config.toml
num_hidden_layers = 10
hidden_size = 192
num_attention_heads = 3
num_key_value_heads = 1
head_dim = 32
intermediate_size = 512
vocab_size = 2048
hidden_act = "swiglu"
norm = "rmsnorm"
norm_place = "pre"
norm_eps = 1e-05
positions = "rope"
rope_theta = 7520.0
rope_fraction = 1.0
qk_norm = false
attn_scale = 0.177
bias = "qkv"
tie_word_embeddings = true
parallel_block = false
extras = ["capped logits"]
init = "normal"
init_std_qkv = 0.0325
init_std_o = 0.0103
init_std_up = 0.0325
init_std_down = 0.00445
optimizer = "muon_variant"
learning_rate = 0.00715
lr_mult_o = 1.5
beta1 = 0.93
lr_head = 0.00644
max_grad_norm = 1.0
warmup_steps = 200
schedule = "wsd"
decay_fraction = 0.599
decay_shape = "linear"
final_lr_fraction = 0.0
batch_tokens = [8192, 16384]
max_seq_len = 2048
doc_mask = true
train_tokens = 118800000
max_steps = 10297
dataset = "wikipedia_en"
MLP neurons of a small language model. Each row is named by its layer, matrix (gate and up: input weights) and neuron, and shows model dimensions 16-143. Each number is 50 + 10 x the weight over its row's rms, rounded and kept within 0 to 99. A neuron's up and down rows have the sign that makes its largest values positive.
After each neuron's rows, "fires in" lists the words (lower case) most often at its 100 highest values on Wikipedia text that the model never trained on.

L6.gate229:58 50 57 46 35 60 33 40 58 45 58 48 46 66 55 54 32 45 51 48 55 49 50 41 35 38 56 41 70 48 33 50 61 61 40 51 47 37 48 60 45 55 40 51 63 50 49 36 32 61 52 55 41 58 47 42 70 43 51 45 58 46 40 42 55 56 53 54 46 55 51 51 46 46 33 58 60 66 55 50 47 49 39 45 67 44 40 57 61 47 62 49 59 54 47 47 61 49 39 56 59 72 37 44 35 60 57 77 56 37 37 37 36 47 42 46 65 65 61 45 44 60 57 56 47 45 20 66
L6.up229:54 37 45 52 68 69 49 52 40 46 54 46 54 53 54 59 73 69 47 47 50 52 55 63 57 41 46 54 50 48 27 49 56 53 49 55 61 70 52 46 43 49 56 69 46 43 48 45 48 40 42 53 30 38 49 58 52 19 59 46 49 43 40 56 57 64 44 24 61 47 36 45 47 38 29 41 48 57 58 38 46 51 51 34 63 60 42 44 61 43 72 48 46 70 50 47 56 59 36 44 41 41 34 43 49 58 47 42 51 48 47 47 27 47 34 59 59 31 62 55 71 65 48 53 49 55 39 46
fires in: "robert", "richard", "atlas", "edward", "thomas"

L4.gate26:37 61 55 50 42 48 62 46 67 50 52 40 51 68 48 57 48 62 47 40 38 42 57 52 36 51 47 57 42 74 52 54 45 37 32 55 39 60 48 52 41 50 49 51 53 42 43 53 64 45 16 70 55 65 52 54 51 53 64 63 48 44 58 42 33 45 51 53 46 55 36 41 37 53 56 49 44 57 53 45 53 63 37 79 48 52 83 32 41 45 51 50 67 44 40 65 50 55 45 34 38 38 45 57 68 52 42 47 40 49 42 64 46 45 34 55 43 57 67 34 64 61 36 47 59 75 31 48
L4.up26:60 54 42 50 55 59 55 51 54 38 63 40 55 55 57 66 38 52 56 53 58 29 56 49 41 56 39 44 58 64 55 63 38 39 52 55 49 40 59 42 49 56 57 42 54 40 45 52 59 48 24 71 59 48 43 49 48 48 51 66 47 39 58 54 43 45 49 47 51 47 52 48 35 54 58 64 51 47 30 42 25 47 47 65 63 31 57 36 53 44 57 49 30 42 46 59 48 59 47 46 43 45 29 55 49 41 40 55 58 36 66 56 51 37 31 61 44 64 57 49 74 54 57 53 61 70 37 74
fires in: "was", "became", "being", "been"

L3.gate447:39 62 52 60 39 47 48 59 46 53 54 42 41 47 44 42 52 30 48 48 62 30 66 63 49 37 58 72 36 54 42 56 34 52 60 50 51 73 58 36 44 50 55 52 59 57 44 45 63 49 42 53 52 54 57 69 37 60 52 48 47 66 42 42 39 23 60 43 67 45 50 55 66 37 47 55 37 32 43 54 65 56 52 53 60 53 62 43 56 53 66 50 44 55 58 48 66 47 51 49 26 53 43 60 69 41 59 60 40 42 56 60 59 53 33 52 60 47 60 43 55 43 30 53 64 35 49 56
L3.up447:43 49 45 76 50 58 59 42 47 45 45 57 47 54 47 36 59 47 47 63 63 55 56 70 39 36 56 53 41 65 61 44 45 44 62 39 70 44 40 40 54 50 42 56 60 53 49 36 64 49 57 62 47 46 54 58 47 53 51 51 37 35 56 56 48 48 42 59 72 48 41 41 52 60 61 58 39 38 41 53 53 53 50 39 58 61 67 39 53 44 52 59 40 74 45 43 55 70 58 64 49 65 29 43 59 54 54 85 39 30 55 61 29 47 35 39 50 48 45 52 44 46 49 55 44 36 53 50
fires in: "they"

L3.gate354:29 65 46 53 45 63 75 55 55 67 61 31 55 46 55 48 58 56 38 40 46 44 33 49 39 41 53 44 36 58 52 45 34 60 47 46 31 52 28 54 46 37 53 67 57 47 44 55 56 61 48 51 60 44 59 35 39 51 64 66 45 60 55 72 50 50 38 51 44 44 59 51 43 53 40 55 48 72 49 36 71 49 53 61 49 43 60 48 67 38 36 50 59 65 53 55 63 39 51 50 65 70 55 50 55 61 47 62 60 48 48 50 54 54 55 52 48 43 50 61 67 42 46 64 48 56 57 61
L3.up354:25 65 47 50 43 65 66 62 54 39 63 46 52 41 45 59 52 51 70 56 34 51 52 64 56 45 55 44 35 53 60 56 38 43 60 60 31 74 32 41 46 62 57 65 56 46 38 44 49 51 43 53 44 66 53 36 67 41 58 49 61 44 47 51 47 66 41 54 31 45 47 63 43 62 56 46 53 56 42 46 57 44 62 63 45 31 60 42 71 45 62 42 52 64 44 42 48 52 52 44 66 66 50 40 49 58 37 65 52 31 46 46 63 45 39 65 55 40 53 57 59 31 37 59 51 42 42 62
fires in: "free", "creek", "degree", "political", "business", "three"

L4.gate301:60 58 68 48 62 43 53 66 49 57 69 55 35 46 53 57 49 59 54 63 52 56 40 50 69 51 54 51 60 47 40 37 32 46 38 48 41 37 45 43 53 53 42 39 47 31 63 47 46 44 44 52 57 52 42 32 51 59 50 50 60 48 39 47 35 53 74 45 39 47 60 55 52 42 57 55 35 43 62 65 40 50 47 65 35 43 63 63 57 38 58 63 44 38 75 52 53 58 45 61 47 49 47 57 56 37 40 63 58 66 38 47 54 64 36 43 59 56 65 52 52 58 62 56 51 55 48 58
L4.up301:58 41 53 42 61 44 69 53 54 59 42 72 34 44 47 60 35 66 62 69 35 57 61 41 56 44 32 51 51 50 30 55 43 53 39 59 34 51 42 41 55 62 40 57 56 39 55 48 57 53 46 52 60 57 47 29 41 58 46 65 69 49 32 60 30 58 64 51 20 44 51 55 47 48 57 39 38 57 47 56 35 45 47 56 34 37 56 56 51 26 68 38 37 49 58 48 44 59 44 57 51 71 28 37 49 44 48 48 37 59 51 61 70 58 54 48 53 52 56 63 44 48 55 53 41 51 49 59
fires in: "named", "considered", "called", "appointed", "remained", "left"

L4.gate15:78 57 42 35 37 44 57 60 65 40 61 37 52 60 49 50 32 45 58 51 44 50 58 49 39 61 37 48 46 43 63 77 33 36 50 42 40 36 67 59 51 53 62 48 61 36 39 49 50 59 50 43 50 44 40 50 60 38 53 61 48 37 50 60 54 47 43 25 44 29 43 41 45 73 59 45 64 61 57 55 50 39 61 47 50 49 47 53 50 45 52 54 49 50 54 53 50 65 47 47 47 50 61 37 47 48 41 46 53 50 74 50 51 72 46 55 44 70 53 42 59 48 53 51 56 37 56 56
L4.up15:53 56 49 57 45 50 54 54 75 56 59 59 47 52 44 52 39 53 59 55 53 45 68 44 45 60 45 39 35 40 58 76 39 59 51 48 67 39 43 70 38 47 48 50 64 33 34 55 44 42 55 25 48 63 45 52 58 40 46 40 56 40 49 67 59 61 44 43 41 52 51 49 46 62 43 39 50 71 48 44 49 44 46 46 41 52 31 44 58 50 46 49 64 59 46 43 70 46 33 46 53 51 58 43 48 69 42 45 56 65 66 47 41 44 53 51 29 62 40 56 47 41 47 41 48 27 58 64
fires in: "states", "california", "georgia", "usa", "austria", "america"

L3.gate455:36 70 73 58 64 60 48 56 31 42 63 51 54 51 66 61 32 49 41 61 52 52 64 43 51 65 41 55 57 54 63 45 53 47 32 63 61 51 40 52 47 35 54 50 66 60 30 43 50 47 45 46 68 58 49 49 52 46 50 44 52 50 32 26 60 63 49 45 33 58 60 51 53 37 52 50 55 40 59 38 61 36 50 41 45 50 56 37 50 45 41 45 54 37 53 46 51 59 35 54 63 52 42 36 65 63 63 60 58 48 58 48 59 63 63 45 61 65 61 49 60 38 59 41 44 56 64 52
L3.up455:62 52 49 30 43 58 64 46 58 52 58 27 53 59 41 61 74 59 47 66 65 32 59 42 56 51 61 53 48 42 38 58 53 41 44 54 50 77 40 72 39 31 60 49 46 55 43 43 68 56 33 52 28 57 46 51 59 46 57 47 47 65 38 52 36 52 55 48 56 52 66 56 47 44 50 46 50 58 69 52 61 53 42 49 55 41 30 52 47 38 43 51 45 52 54 44 49 40 40 51 45 46 37 19 65 64 68 69 58 52 61 57 58 56 51 42 59 50 51 39 26 59 36 56 35 42 42 46
fires in: "gold", "white", "whose", "green", "black", "what"

L4.gate116:42 57 50 61 54 53 58 59 74 63 37 58 41 55 59 44 54 54 47 57 52 53 25 50 54 63 69 38 49 67 43 53 55 37 62 45 34 59 53 34 36 71 58 66 30 59 42 48 38 44 56 37 41 46 53 48 69 44 54 61 45 59 41 64 32 72 63 43 51 60 46 53 33 63 58 58 49 57 68 36 69 65 45 47 52 64 43 55 44 40 36 42 42 53 45 51 50 48 43 41 56 38 48 61 50 48 41 61 51 39 59 45 56 44 58 52 34 43 55 61 30 42 29 58 60 37 44 42
L4.up116:37 37 37 49 53 51 66 49 55 68 47 48 43 47 58 66 54 46 56 54 56 53 35 55 65 46 46 44 52 46 20 48 40 50 54 65 57 59 41 63 51 33 54 57 44 47 44 29 53 59 32 58 30 56 54 67 54 52 58 59 44 46 38 66 53 61 50 65 48 41 52 49 53 55 66 55 58 58 78 45 48 63 58 39 57 62 57 57 48 52 43 53 62 38 58 43 38 53 63 42 52 32 54 55 47 43 61 40 46 73 64 63 39 40 35 42 42 71 34 59 53 60 76 46 44 49 37 31
fires in: "him", "football", "himself", "footballer", "awards"

L6.gate477:54 40 43 46 46 42 46 67 44 56 47 33 49 47 36 59 62 38 35 63 55 40 40 53 49 48 61 37 69 58 50 36 38 48 49 64 62 44 62 53 44 33 56 45 62 44 64 47 39 51 52 33 51 36 69 52 46 61 78 36 63 50 51 44 49 68 55 46 57 51 59 67 52 47 41 51 53 46 42 53 55 49 58 45 61 57 43 41 48 57 30 49 56 55 47 63 49 53 46 28 46 59 42 61 53 55 46 60 40 56 47 44 38 60 53 68 44 55 38 48 56 71 50 35 27 68 49 35
L6.up477:46 56 27 54 38 37 40 61 49 53 69 48 31 51 41 37 41 36 42 58 45 51 62 42 48 53 70 60 46 42 46 56 49 48 59 62 55 52 61 52 38 42 57 52 50 56 50 41 49 50 56 45 35 72 56 53 65 61 72 34 41 47 59 54 60 60 50 42 54 46 43 41 51 62 50 43 60 32 63 44 39 57 28 36 59 46 46 38 61 63 55 41 58 28 67 32 49 59 58 49 58 50 58 59 47 33 52 38 41 31 60 72 69 54 58 54 45 52 54 39 58 29 54 45 44 54 37 27
fires in: "other", "the", "united", "baltimore", "ben"